{
  "d_model": 512,
  "n_head": 8,
  "activation": "geglu",
  "norm": "rmsnorm",
  "rope_fraction": 1.0,
  "init_std_o": 0.00907,
  "init_out_by_depth": true,
  "lr_mult_o": 2.0,
  "beta1": 0.9,
  "lr_head": 0.0203,
  "grad_clip": 0.5,
  "train_tokens": 987700000,
  "steps": 15072
}
MLP neurons of a small language model. Each row is named by its layer, matrix (gate and up: input weights) and neuron, and shows model dimensions 224-479. Each number is 128 + 32 x the weight over its row's rms, rounded and kept within 0 to 255. Numbers have three digits each. A neuron's up and down rows have the sign that makes its largest values positive.
Before each neuron's rows, "fires on" lists the tokens most often at its 100 highest values on Wikipedia text that the model never trained on. A number after a token or word is its count.

fires on: "." 60, "urus" 4
L5.gate334:124132131130157082134148138073125170084119153203120184106135150167132129137095155139047120104140193103135126081106126106139135136090083113157159132172095174181157156077170105141063124139165094159135155071143086154139142101169114181096160120103132056085219058138111107133132151138138134146117136122141177150126139086078139118119074110118124157090132143185115119132121110139129112118136149157141187140167109106129172122125137177150102090147128133088134106130141095135056113201083102082174135143173132139177180127178092124093174139058155125196118101141094177183121140119134120154152129139123133130154113135077087093153090107113144127132148140152146074127134144185143128093135074161097161100185164104131182167087132154166089115163079143105120134143124169090150118050149151
L5.up334:086130108120084122141137161143154194141142111182093130125163133168179115085139140149166152128106142154126102134174104152160101095108128092133160111121165097092155155150072144104126156106155177089107149093104166133157159108127131148143146146132159129177115100127101119165149151092150108118143089143101113152127133139173143150142116126083076150153097132091134131167179114100161151134134152113139143127114092189134132098117111145096078200148139157125129176124124166110137105207187122068142160150154154125099108162147111150079138184096119143155184140151128180158072175138184093119175155165165122144178094131135067074206089183134178070124103140133163119121076143118113165054099135164147156123083069123139123103159105102131137211161130157086128133112097073192147130134171116

fires on: " more" 26, " no" 22, " high" 7, " less" 6, " higher" 4
L5.gate731:127108149115108091149043149110121092150155127124175152136117187148081099104092143141141135155171057080071145179163130183183141140172143114108131071172167126137105187105155096138141126057124153101092091071170156127124091115112146122112154077151127114169170117115139147194157134126128108117191137121124166113148133134197132141128106098109052109100122174161142116140138217096177087192093086077131118153131125099091121169144089177123169114151122125099158086130125111139110129109119100138083096180127114106187116116163091214078153168200130141129124075153162147037153137088135156110119094127123100086122110157156117093155130116113206153095216157140103137141090141142051107118115135143140119139093098155152129077127170065121161178186148096116167147111183111119158144128151130
L5.up731:172134117075115130209219132123107138115108122101144187102160099117124127147160103161174114131177103110131127232127133128117172105124158134164101132171125119154102142087095134107141117125128067164180127128142158143065153164096134068118071107101126116134160130115066114159163101132081101127095124116156101120139125107140130164080182137132122150149085120182093085111065161186072143125024126132117137107075167159157103093140085113153111130108131121178110109082149140089190205138179182134082140091190077122191164157118166129093146071089108114103137098146130071097094134116124080119081100126161104130101111148095148114117156136181084182108145149127052153134163072049132115136082165164122104163158150131121132120132126099122141205156123128132101111147085116128082076152094220

fires on: " 1" 56, "21" 9, "01" 7, " 2001" 5, " men" 4, " 21" 4
L3.gate432:165065085163127131122131084136137150124097155116162171161123151076125151185070129096130125118080104150103153112128109172167180196118123066087160128108106124146174080056130137129087103167124106082084118110098113100203101132122144023109122086159113115158129103111187094077187175134101085115180121143146097104100162136090179098098067043121156120150103161056134098093119161107111057089150146085201150122160114143122105072131133136119124109064120158149120111119096130152154091131131123095182153097154202142094127095143112102123130138117091124185138164109146128166126071099038130191122168139104209186146054144127110143160173102137117151126179139087152110120172056112172069124050182100143119089155043104134149143188182071167165101140161162117080151144114118081172163110122109
L3.up432:174159088105138132132144167087128061136127111116135107095144093173118177161120085174123087151090107131120107153123159143109109169126106139113213142133115156129111135085137115130174146143129138116143155147097130138081171127140079134142167120199106115147157113187125113060170128113161108097119104160138083139122163172095139161080100105142128097070067081142162149141127166106134143134095105111064136137191117097155147123150104094101119097192084109087155171114144123172074072115068117113130178171139123093147075130137138100139154126088092155181174216191128075168131133138076113186167113177124169199192101162111199067130118162116152104131126157065127139115108089162124156127150196134154136128151141096101136113113113142101106129109145075137125120192137091073091145070152193

fires on: "." 54, "-" 19, ".," 5, "/" 4
L5.gate1100:074162135088127077144152110122123136112078139077113124149138200209175117128134103138068125161134128116032109130143107154139145120089203096143104107146133132124133090130124100162118100082126136167125195168100144117130172132133143147152124122155117073109138136210132084157124108154120123131080123125137106125170144133046112145093191102155104165155063090139135120158133075129123086105104080111118153037110112177113094077157139114109135141149112129110142168105173160124083140089163146092168146124158150109134176092049120166076193141063111086120131096117142120176073152204075091093163150151102115137133126134134116093135072115113171126070075119107171131103187127163178102131099131117092132075160132112138122120127136104102129158135092141126105149124125104176103092149080164
L5.up1100:174079142178119090126165113114072124099116104128098098168072149113105102118094102166168176165093131138092089154152147165144153113113128073166142094129065084128156177117119094127139095189112137159139115175151125085120180096128156102124126160155078139133122095101087123133115124138112093128190169120068115032156083141098160205133064115098122156111141153181133092146122115116100186183103174186113203183115082133075184123084145140075151169158105080178118101113106105117091125148119081124154150112053123164133066118121168098130145141136142135160180164136136222153082129126068157115168131177131115147124097117101121110179109110119140096143195110123101171173112152149082076079153080154082200139103214162103136115138107088110164167094067142022140158110120122106113145084115166

fires on: " No" 52, " no" 41, "No" 5
L2.gate270:100118155116119172074111118155084050146094121129130114140171122122131139127111114142150096142140179166098145134111135089143100191092151091172134171157113097132122112141152146123124155120112173117114127142142110059140143137079132161094205136157186125169074148185108214160075131124159109108166139067068144101131159135103132144129109107126108152173129143184131114143105153118174128133113116070099122128097167123091094171139133113110113060155063155139137146122181160091108161118073143120125092122147067086117130102199111184113139184134117104155142124092087109116190111115111133112107124156125070147097170162117113128146101105071126124177094152057195117149083043145141089122142144115128121108103137089164142107090139120106188116157149156136212164113137149119125138102110112
L2.up270:111131149171091158102099147139113210108109182070143164131179086085085093099172165197173094105159140146162131153086128077132122105145137167138125146182108098116116125070139133146074143047107124144132093127154158113166121103091132129118183110123128131099090180109093166079093068122102091103133092168170145087143107125138139103093130148125147097167098147142165177152098082166107115189111154105131075177137101157108092214176149116208128065109171111152144076192101091100101112138113154135101097126080118125150169166173161131174126119155085169124114134100194097082115146115079197098077099084181083187063117145163173156155089117140139152105095148139131189140151078136082087173099125110192115128139084047140124149152158163084124107117085133164170101086125071151149084151139093

fires on: "." 38, "\n" 38, ")." 4
L5.gate1085:101094146150155082086146148092150139143134152149114069106153158135150096129134134125144112078158176138133177095178098132127176161126166086093155101174089165140160156070108119181108090124114104239073133096112117150101160202132102183172111120147071132119156072129123119156114080079106076157177126148112176144110142100093122138086170110118120162101139155112093136125144145116085127143121090156129164160154200131143090170147134133075137134087076100108125163127150126077088129194166094092153142066121142105152145109110186080103176059145155123150157097125077143065126164119090168104142112127088114172096077113122098098111088138141185144110070112147158151121133165128147047140168068134159123159154127129138167151204131195144090159073134146183080183079082135110156154169102093
L5.up1085:161084181157094099159149125088095132149117084135120139127093137092087078072061104099163100094123153108152071093100101138165092129120110187128103161098168099117102087133147135103141168071114100118079144079103190109140085113135072154150134118160117205155174097123134166150077159044154101163168081162078158067184155059194082164064103111153119086074133182082114139130128144078143204124163114145124140145113174160185117153065091127116163117124098123101159146146110130108141121103117121039097119138168138115070104088106167123187106074159144145179101122176087095156193132084145093121151078162151104124154188160034116133173191056113147138124095102095149162135120152113075128128053110115131144111113119107109147151114142172110158088123144120082090136125101093130121084145167156

fires on: "," 63, " =" 14, " |" 12, ")," 7
L5.gate1032:107141110169110142132111160132121146111170093131111116080080107137123110130166101143117063188181196150103139102134154088169077111135146155121097113209120116149128124116132130116131178124154085126104073176092143156124151148100102136166183064150165167193212114134146107133105083129156118137066052168108099059101133121144096115179113129136123078149126185130114105115124074132155100168195134086098093131051086121074118156158100153143138139105125107096111128138115097107115108118083218047136133121154077154124133063199120173083097149123160127105128134131135129206180148139083159144073106127121178124136103105127085116179088108148104154159133121149129131090110113193055130100113121126090180114167143120225153165123107167125132111123115161093129121098148100132106110068126130
L5.up1032:127143135105142092129136175128114101154131169073193149121132102128118107111138097136112133169119113042069135072166102142135118146121158121107110141120084142131107165151136093101135099060104130119121117116106131107189153107158153113147119091091197086146139072070153125123100121158115177118112117111190170119089070114136104119199176132170121075166127092114136097092146112115157121180172166107122217139149125086110068154098151138119112081113184159212168114098136080132113165107159136098152061077153195113120137092104131089104107172133087138173134144125144114161143137092134169134127079147144174148166193093178094121099104149145202133155124118177109121147108121131188175123172031102136130109120108126081121173139174107176107115109079191137147125040171176063130079143170068

fires on: "," 68, "1" 9, "3" 4, "2" 4, "0" 4
L5.gate582:126168218114146121169152162163146150143129142127157147142119100148088146188134110120132145113110155091138158153149153137205094113140176158128127076139136118182144155113195093071127095131087126121095125108108044145108115181149162120123137131122105149151119121172139115101151099169115173063152122184114149159119134161114077116146100120118099130153084104071093101101136117141132129119106252115166148159146150149120073124141079137138173167139136133129111138142169192161139153165129173127116105070131141152098083148058145154163095141132177082175107149079201172117116185133153163112056125170064121146075201146173089134113166161095107150141044126106071145101062185119114068160089161101080128088159142109102143180110087115099111157084118136124106127084099126046182059126095156
L5.up582:109125071113169170126084141200115098102130141107116129137155147115106071106113130113107079109094127126076128068127089138134133094159143125177118129127170120148078113157105127125102114082123071176118096082120147149085153107135112123192096112151173092146122090132104066174143129132146194150110093123127072134144122082078144088121155122111146068069102102206195061135136114147073128154081079120067078121136123110133188144139171166138120057118154146106088173082060138149116125154146143177106066071142117088186183181121101115136165131125128120085131159138196124187132122148100143148102159122097127137065160135135174086136109089169096075124138143069131185118172119100131125160126132051092144106141177146136116118125104103131124132135128198101149143090160069104100113092097132

fires on: "," 74, ";" 17, "\n" 4, ")," 4
L5.gate99:090219151100143147101121196112161110129142090140172133123089130148148118086170103120154125205156101123104124116126116105145151148089095098083137096090165144112109112157178136140151194157126191101170127097155102196130032219148130081102129111091094168133127155149092134121147121145089180125171097122139167146141116127072189140084113116094143155166117131137111123167180116147106101147195178088165176172096091109110151120125159127146135175084105105183090113127138086114116168150161146136138123132137133130156118135136156106167109080115161117098113177156111137124125117088155156111101111114152109151117125064094163108175178081160220091148157141169126125175143089146112116122125124087123240133125096107077110089075116149081121147075128153108147134071078075133133131151159156
L5.up99:090161147159131113118109143095149158179143112132137134151107099164110157137157088120040136194061104129116144138144087094124151138101094107111154108123155138128125111128152057112118112129103163114128116131101124127166071140082158141102113195127103135146130135143043128124141087113130121152125111171149140109091121125123116110091123155112145140154077150092119099091136159078157124179152151110169181114083086101104083124109104112145161116067165095107133079112120101162106120163151102112160135129118073156154089112124111079149062130104109083142112145102142102149198112105157099112137150095164144188117138163103136100144110108187162110176106124113100116150138143161121155134161154078067139091079088141117133146165125143094124138087091108147139079053117093141081082140120123

fires on: "21" 13, " 21" 11, " 73" 10, "23" 8, " 61" 5, "234" 4
L2.gate339:119111133116158152143108105089155118109122157173169079095114136153124139105119124075078124113190143144116192148154113149125118084115083105109149088143075131187185167152121161131111118150081107117138135144107121162143169123080129142117123042143074150158152149147119109160147149128160129161099129166153086154206143135151121102117132110098085146093093128129114161085071081106148156144100088174177117086151152174164118107126194180148171157091118149099157100133099185120130162148118140175158150132189124143106181119178097064120101140143087172174120111136116096140168165087093077131172164084119186126152132152147111118167129136100193176098124160067116135164135100170140155110178095172106180096147159149074120133202147099115138125089090126121165132160159080148186194126153175
L2.up339:177141093158088073147122141135146118098118165142137144102147124176120115140179121145090107170162169128086154127092151151111129133122147062129102145123107087143126098155066117097150050105116128148143180113117147149126130157054059122114103031179152130144152132198166133135160105113168135167132148131084123135149132197168117151180076137118159103096106075114163092142077162152182144150102149078165084077150202181106113139148153180154167076115190084142139134139125139174145123138096151104102133177131089172137118151098097081090168119108126133146099105158122078140169184149090107197169150168108105162123121167097118162095145153083109065146152132096105161149168162140109107083116128124113156147182128177149113178155173072149171106112136182136166188177109149153101123091047130

fires on: " I" 29, " No" 25, " A" 16, " The" 13, " Yes" 5, " not" 4
L5.gate1140:130116088130114120134156126145134113118176096059115139129128135146136167052113121130131110115105152149132162090139120100064097126112126141084133106159143124157054094144096115110108151123155176151159102191207153110168131121104140096133171163081199135136179124125091158117053196055093111091114079094096128118077141101142095133131073107100090115099163099106141085146170140186158147131116146105166147121158184176178112163119166150056117077180164121134137151117144094180130115123130135124170227146133154116112173144132094075121103106163088167159153154149119139096087096123144155163096159197078160172121116145123122178129146155162119110090162131133182179151146124083199139087130213152144157096182094127102128110107138081099143166096102104078089171173084178046103104137067179
L5.up1140:090159140150139139090122173132140165107098099131103082088110149108131129158132114121109090145075125083107104137075124105131134119094133109188165190176082139144120083077135125116089153109125125120156163109068087152144126181082163155105144133128124147089120154165080106126098076042071166076129106140137109070165177120135094130176165115172180135123137122086130150152114156097066131144151142137093125073093129152125194146161107101140141148111136139162084170110169130081112085151104113125094103114121161112191077148096107079175148121156137152119118142067126100112103125081108185086151137131143098112128197144102156179066065211150132171078106093117059157113097122082118116126135122132141094079094086150083129146140069081147135075112121112164121040061037076122168122084133088

fires on: "," 74, "\"," 14, ")," 6
L5.gate1077:091148101168171126157085128124160100137123066086125110098115114129107097148078079140070134207107071140100193160180129144120114185168137098082173119158098143215119092107163140128098181154145149100162111171098135163080094124112057166131124117125062197132141072096137146111117117168137084072139145104124158117164158127090109116059136169155140128155157110133125120140126141204090102129154191139108153146133083088160119121147149141115155154118139161105141133112100118170049091114141143212117124084122154074127101095148186188133139110107178064132122156177122124122159224109177169109066109065103075162145124096095096075113095086133162129121159132134126112105172113149098169106095103144088124051132138086158154134107112123081121104109132150117078158070158078082111077158075118
L5.up1077:105130128079140180157142134087158119203131122184134158110141162123098151106074093092112157169159187136100132091147102119185125133151162136110155132151139114122085115125170122092107094102164125136147112113142127121167144117118140139163105120150139146194157105112150132194123138129131130173117125148128112129161145123129086148160143135104169103145132144114146103120180101154146121122117123094126121158137100099079072169094167186155107114192137142107141125098071157140150114139114121107150118124133119039136115131126133127143160130063115080122146154180123137135255159132226120187112124105165146215120181129107135135176108095185159107104082182122094104168144154112137156096152129086156212069127125096124145165132125144104170172131088150113107143148117119096169200153172135

fires on: "." 63, " Game" 7, "88" 5
L2.gate925:167082092160110101172095099140145050128142052112143059155132121142188165112126115123086103105141097132098141099150164110102162152080114169146086160148095151146129098108106078141154143135112163116070158158145172100120102164119174136139168110062110103125137141121153189150130126145156109129115164103170088087101104131196097166183144167119168153107079054170086163108119153142174064085096144081109168097120117196156096198112091106140010158148158159084100120100107091085123136121127110088155087100148136183135119151124118122189127140121103181122114123132137151092149049144179169138087140111150167162124120085130071112132121134106058081111138143127126130187113138144102161123148132121144192173093163161132140150087166143129159152083113148128093171165084117142117113107154127
L2.up925:237146106096113089108175142124124086104132113147156105172107106118116112162133149065102107125142108098155127174119102106090116104131059124146109136131107099112167115123176190163107127145113137140146172146121129126138171179170180144060112141181144137150153130142088166129156161070080155084174163060117079126151135092138164065199104142140130143118164106129077133065139100099105147109104156108188146067181117111086144085208081118110065110119113159090147160084147143162119138136142068160096121143158115141111150112148155114151146097141139124166086133056192097119121070137124142126160156161148130186090173155091081152131139136145125156097147104163152159157102096112059075149113105110088164084104142165117122150124098180134163177090089147137137106100125164111078111118172076

fires on: "," 84, ")," 5
L5.gate605:027110137116188080193116171086102159157150165111139120131132128060187123121122149170154120118162122131146081130101123086119101113163100156105114091107121145164131119128159138103175157176158160136106109114127096133080033123101164152125064130132140136142099122127151025124128167173120106150141115064170098144152124105069105134120079112091094083095074158114149077132136106108158162103115122097100084160127085173130137108128094097135186152076178140127145082144092128135089137134141113088154048126152144117151158085101193147151175121124146148149139114189107148115088161130113186083073138128114117081133097099108091166182148187112134140114164148143179090155154145131134179113161122114134081133115164096105099137129077146127107083192126131108079127106150136143099167085125108
L5.up605:135202148094122086173130220112208177160113120142077138102081142141148099182113068117160149145132137181178064131135107119144144120121182132142131153161089149123166093120095097159112125134138134174176104150130092131084100142141123119153139163097153141153126155112122138145149126169163156135163158078117161141118118098134113153098133183093145134082185089090154110152157160123124123133134157115093104176157119172149129134165234116156164150087139125094165206153090146117134070179125174086198086097135114072150124147111180171180169191070169093129154120201149175126195128132109133101131129122079147069102129125128086081143129118166185141121117118108176093147155135136121113129131118153133222125098138101162061107145076125097109118189114060107107133155127086171119170105176150

fires on: "." 78, ")." 14, " ." 5
L2.gate46:096147146139123083109120123157168137142139095103126128099119164195193131104122059148126139166164146147098139094119182131094107118097164173108162125143098106096110140085092106137110114127131101151095113085126100075131146143195171150144157094118126064159086054123087153130170097125145168102206119117158110118165181152187143074127122144145140166079165131152123117141176150131185146048087112072145087127104087130106096162096102117097122136182123111100114125086126119190142119115130075126122062173133090088142149116105222104160161111153151120125149125075119143117178166163170095143054156172100189101158138105142127145160090108101109147165157178131134133168137079161108090176081145162136181139093087072175155139132142109107083165104176072079142121106135111131131102133093147
L2.up46:145155172146040083129148098134124183097130138199132203188139131128099147159124072137099142200155150110172134135124070141153105147120193134140152108087121117219095099130117175189179190160127156121185186175139093095136093158130169141163162118129097137160146063126117107160083143106117139131134121101054130090127112122059092119098136142142122133098115140129165118094084157096163164136133153066141152118136040125160166098100120197179187110128151115147094165126151104088099132139138113145111139169167129175120139077085120078120096057121101085084165135132162125093108111114139120119106127164177169143145141072057173140148089091167099144070104122130128071129100136095143157157130075122122148083137158179064162064155100122189162109069139091096104166083128153089122141145087125

fires on: " during" 41, " During" 9, "During" 5
L5.gate360:149102122081108164135193119127085118097068189093146055148127099139151145122127119094140143147139086164160136178091098108197135159100116150153147124093102170132096164154111115073208174148161135172179081128091192108110129170092078079095161127118143181192099085077096155134128119110089110099137109118156140156140156126093140039120125171141137184167123080193139117127103133101127127069125055149201135132165186138126163139123153136121117083131145174139145130146140154173055129163147159101106163155145156190159136120104069113038165189146132110091109117115112100171150133092163129148098078156118127063112175101148188129139109163106132141124116161169121144152137119131144170183160170117149166155106159132204133106084147081071063141148161093192161122137170162107117144132074137
L5.up360:148154110128139109116133083171134168117100161126169200119112145139145087165113162126140161127109154127048175189072122111120153167138129186122166147146093127156122127104124140118119139210131121122160106096121110213157077138110126090124131101162119128085104066114136079084063122090069169128155091143115115131132146079122107099094101146190103111122136110058076184158122132157214151132092100093064146103138118077094120111089040081200096113129113127077112113132114170098131113137132154119118100104132146096090149115107118154102128138130156157124099122205117104118153162100159159135060218103158141140105118105173167117066102112121182108165133110137093144081092168082193095135078109192129147165122120106168150131096083173071156174122154133149100101107091125163064129129102122

fires on: " April" 35, " May" 19, " March" 9, " January" 4
L2.gate744:133110152095136113062152093097134139102106120095125132163114091167157149109116140123141123159146060143132189112131147107092107072130116146109073147036102178202097108092191124129133144104085153130100103146096062155072071177062111154099182121164127131154135181114115101103145161143073094084149152060166101082084151160145148073136117116116100161120109124180156139205112070063153126116150147157138121180135100124116120117170069109096123114145161094092173177125161157106155110139171107103110054156114137106150124154108139138187187167171137088162140104122143149094168070144155114143166091158083159099122090172149112125161136170172088095116098096166118118116097041112133084114146158126179133122138094091137157112129108136172154141149057106139093143153171094138051122164155121
L2.up744:120137157162118154132096116133137132104104153153172143120121089083139211163128110113137165120145129181103097065088185103138158144138165135124133173177058112078094137188135159179086149132123135116123166118150082139181122110084093109164137106113089108119130083151146165108127120108140138117071072137169112107119085128116103150120112112114149131118142064160074153160160097140167083118128070089141149118089147151142133103115202127122123174137116129157143136085082162111114111070132111181154151136099164073138199132151143115120094114097125082077173091133124174147178151099156105093167081088152166203137150127119103190182142167145087134116171132151197092114183114163080163148073124133165166108109009129125137030105151103167159171137163131103094116122122071169133169133088148

fires on: "8" 28, " 20" 19, " w" 12, " taken" 6
L5.gate1222:088157099081117113108178169140104133112125088132118123137119161162123095163103091085143140118120071138113075092082095182159156153137101111130129118124090138178209090143170144157140157124152128159123091111166160122117182126039173136117210138176090110126131114131157133124145086100094119095168084113164163147131175160134116146075154146115186117140150116170119151117107128145192162171165117087134117154157141083140177071105162137160087081186047148073133084131166141144118116130093174089116132133123139172098124096128126135123105134104134124158116141107113129180165142147148114149138143164111080179097065131171108123104104163152196164110158138083133088092134136099102093113115065138133182156145125097150075158120136191125122067128152096113204134116173100140130113145116142
L5.up1222:076167143092138161134122143179112132046146115124149109105124149087151082127185180130114105128115106130135140202179151148092092122111123111133125135102129122133064149145135117140169152149192090145084155095156148123117113168094138109068110091090161123140125082118165166114155167168120123075059093108122141154137126075129132165151133136152208161076097147140084144158095133184180089042122151155148148122165133155122187169149086123145127118085112103097083122166130098131143177087159134149129151110139109089068142176114098174113072070162114094051169116149133078167068114134121135132171156186143133049140125166071126058195129129122082105105133135112162169157171127142154101111114130130121140130122057197147184150102114136171123112109088176108134157115117088118105149108106079

fires on: "." 29, "," 25, ";" 16, " ." 9, ")." 8
L3.gate425:107137130086106119104084167080100196138145133141083133113157158119181133064181111062129116105127129139173143152156173087183074132105070088144183101106107128084136056153131101147124102125126160179152155099128129108103096124119161180149141132138073114152106083102179123159160169114173190111149170039109188188134233141134085147048154152136139063108124079159145132121154142164206090124062118135109207115129121111135171060083121137140129132101060138103101137084116144207143157142157151123148075111110108114115106084085170168127136137071121110235104127067095108159162162116117141158129108102117079125128116112183159091174142094132140069091120163089150142142112179151101125130122127101136163095103067105114167125153075161129122107103126129100136104127117051098105088126124139
L3.up425:131161190150152155101193096075140137146149116120128168147105110104154150103081204066150172137142144168124109174112083130130150106116097153142189130106162092154111097134148175166100146111104134151123124138164141193098135157162167234134186145159132116088201164040098114159152144107108124145101081136123178207162094162128103099098135121125090056093154144152105135150160214102108121104154127061129099089101124088183123102140150159177156092105093105100133099115086113095143107168140109098178137125111112114128122103121117125111122112099099084146180139173138099077108186119140077117144133123175172091103140131123170135127166104147120147114116106140106129126149127096112143160079144103093177133111122119153154127158093142151118102149125134089119191157123204128142094081146169

fires on: " there" 28, " Man" 18, " There" 16, " goal" 6, "There" 5, " en" 5
L2.gate1054:104057093159088149092100143108188181165147129112107101144119083105079094134103108169099146162079119154122099135088151107090128134199138157122149125107169089183130135088103125106181098123113145107120135113156121152133130140093117119101133161148118128154139099148103125138111114155222185120157158205099127114104062125061096129080181118100147085132160145120133118109107135128153149152102157092130115173195156110148132124093130049106095149097201056121127199199112111169236072168086111102091122183149183111158146099188100127058126197164126111144138108078148154135107094115102170178086094118213110150116165148096156096161171079153087096105149118159137123138053117198167107046103132195177091144125126112122180145109125103101174140121115163171125131184118157135121133114100068
L2.up1054:097109118089157164212090111142115097104146050149145062104078131088109108093145141138151118038151124128095116217148151151121094070157144137141163148127139183127159094101071055107133113170153160156155148116111197116143113137165115102120087122144182152159103132096136110113157108104122114085147146167170143174135110127134124143098137105071091104105163056088133153142158160174132128169144127110138127080155114138131127029130094124106154171129152165181147149106060147107129133128109159144120114080144094140096132181103186118131137121073156126142097179147129136137082131099112121155152117133101108119116091182188215134118165158125155166119158105176093108153155120122111088130156177172210109159113096123145128111169199174068149101120134143128111174140177185160150152144147173

fires on: "." 85, "\"." 10
L5.gate744:123125119158074134183141128129100114184170107101096133156175114139192119115125101113166117054179177086060125143150179097138210139079156086127141094119164089061095178110135107167130093153122074180154146116107159076195158140118142139103121165091171167130116088077156130046158139120095115126200147086127122180104115088133075115194150119164115134109156090047105138210173175085105136141168149097128171111156114100117161144151120127096159146149155124139080103122162160155141136100202152185114125094154140178170119091068247121097178164110162098130175127120133101062149156085153106091092114219173142189111103112136137069133144115080124168086138120142133099141029101063124133135126126113143158084149070117140129101140120150136123152132100098155137155132114125153143097165062094
L5.up744:086124129126108159093106172158135164111157174129150142104118153150150105132121136151093145198093146116150167090125143121137153132114171124157135090125142124061149116064111111135160151132110088121154167126117147118148103120131160121132176129104167121122155127155141105141158122069146102153182155125162071095204167141114136113119176101135107157075145124136179163099124176080148204137138130168140181080179097127156119123142171171159155125117136120113155129148097137136130120122121123083047065158079138141065148139144132148143189086083115118135086105177113171012163122179164118100089185186128105093231113154120121002127040136149143166114106119128109106129121165144153196114135099141144100150139156175120124142123077153111141099133089133183168122159119087038129096182123172

fires on: " January" 23, " April" 12, "V" 7, " Jan" 6, " FC" 6
L2.gate392:105085089126125127172172130136142189162183153152129118141142158129131190119118125163102106100128143104141104091127156078120103192226121133119115176117099120130160147128102151160113112055180057167178156111119167130081077107073191122146155190168094134158199142152136110135180182159113140109130188096124104083177045102128175131185112126101113138118119125187097118163132128159115110095120123126124119148169135162127087083120186123119112102131167150102097144155145099143150186158110130103156139157149057105191121176107102091117143102172138128088139134150133196164138148145145105090087154119184141120141130111108096107139109183158132058173151099201133141108051100139127152114100142124110139129137124160130181133187192097113103118156121055189131100126178077155109172181137146
L2.up392:067153129114143110193124098102108135096172170113195119144116136160193175126129102106135128096101164073143105064119159129100129107156148161169068125199123095155114188139117142101104136067163083156143145112170137100095084137139116112105115158119153134122169148160193092135144131156091120099120183139128126102203126070116149109087118104069116102131125101086074118115181140151152115106105101091091054111164102155170137132139155192131150125171131144131196104095093160141168129136107142136090064127103141128138155140120127152163101143170120143136110123130158170143142117121114105118140107123117142164137113138077168135188079098129063067156144114158156082178133117168164174114096080145122126103116059184162106085184135133112096145148100135200133174147144132130164148176092115

fires on: "." 74
L2.gate759:134121164172130107094131099087123110075159153066111088073102162121151127146099130092104113129105138082131116066108131123120114078130128132143157110145063184107092132133080162134119126134157167148103161139111115152108142076090108124077167093106099129146172152190140085124129135098195122142152126117144144133102156133114127105129133101090147184140116128153112188084158183200114082090109146147170112170167112164102120143083118225096124130151135128136127158145067139103153067147079085067130114100144145216153085063201177168179151111107144137078105100114144145159119137150145162174092149162066130160083126158107103092127140141069156095211085071120166098151133132046127105124161071120060185081173113177125141166168128069144152130149112144135092145126157100102101170106140147
L2.up759:064159136116090122102131147147190161080144152138193109106132107122187171125135207093126140149134109153100123160110140182125185142142168061146143098120183143131148123057075070149172119073150146123132211143133052150151119140148125132132086148157123115148158158127157119096117088078134089141106075084160162155081072171152124096115092107159095128116158098100136148112118104123131115078116127170117074170103082162131143137087110123096127179177120183092157141077186107150129087110126119148124103197109082136177186150150093151075131113142121120078092120136125146142133134182127124118084169142097108112166090150092231178122087151156098117152052097168127105111143121139122101122132084174114159057172114152131137094129119071112049148122123117128134078112158119154158109128066156

fires on: " to" 25, " of" 11, " during" 11, " from" 8, " by" 5, " anti" 5
L5.gate1133:117121154142095108093148066105119114103172128108140130169107121120108097091141140108069141072140110122115118110075116144156116132138096159112119105115102157115137167118067143117111176158170138131150100144086136164149141171119125093078175114143072117108081137085140123135122145096158155181131066101207185073130129134143067071157187157116099105163145117114154121141088119135138075138088071111158142106135107128222082051109115063170083053131101176147054139136125094180101108125095130148170148118099128146117127147112162137142083124131068114093045103150167129132158142130192116147084079151170098120115217088058139154096143118156142125076153125124135117130145144163142105080162180122111146133150143159154113096119045102143155149174133165172139144115075170022167120140137122
L5.up1133:140163186143081117125110094132180184112115154131081190206149114104074165121094116125105105187138100084088126140154145138156111126081139129131119135130205177071190145093164112155086122083116142146161085140152126153156156146113161138083098084094131125163150094141110102116149120146182134143159129063109151101155104110141155113146116130140108131120114122068137158156096135110149163078128133143148124088132124093142170144179080160221092090126113139134113052114076120110101141112160096159077096123161143118105139156122071111103138104108136056062115086109067174163125159150205119110122158108122126134134201154144084182112128183136169127059097140109113175180103116095076092118150108134146137108139154111136150074085143131119161185130148116125070101157094123092080111111124149

fires on: "," 86, " and" 7, ")," 5
L3.gate1080:082142115159151135111148157080149129133125119120117151128084117173117084174222121099144204156127117174078104121120088137131174122191146068114169175121077155092169124099150158173094166135118201074112160128100157164101081154161163176122128151092050134179149098109051143111111190164165098173163140121095151171114166121120126120120147137090106145123120131162133087142134107154078173124125116128134186160134181154115103119138120099156212150085132113099128148111164146083139158155122110096146085106124092133134122178134128133131175131174124130128072139179090128172172137075124158076138203113085065158107138103120156111166141138115157098127144147135150166151151096121118070136149083133067231113117097147148165123198092124114130135127066137120127107074166104135115145111081157
L3.up1080:121157102106087110140135148116164155165123102167111160135104138084095097075170030142124157103100108148101204171132170124151106131167128141099166136128102083115165109172172107160109150122080171102168131155139134130132110171118153105108174102178171098151103125197032087118094116184109167193178151166158134156176058125133181116130094097111136117115098114170125053162136199140113116099100111121124171121099124113075105110106121151140117110076133100168116111125134187123131126130088168135206097126137109112111104143140094131185143130128096122156116160096123113106133120163178129129169150128115105185055151099124172093210100128153148124108176169150144133131096134097187135168113124090110151101166121157132147096119086159152150133102171138150158108097126099120150083177121090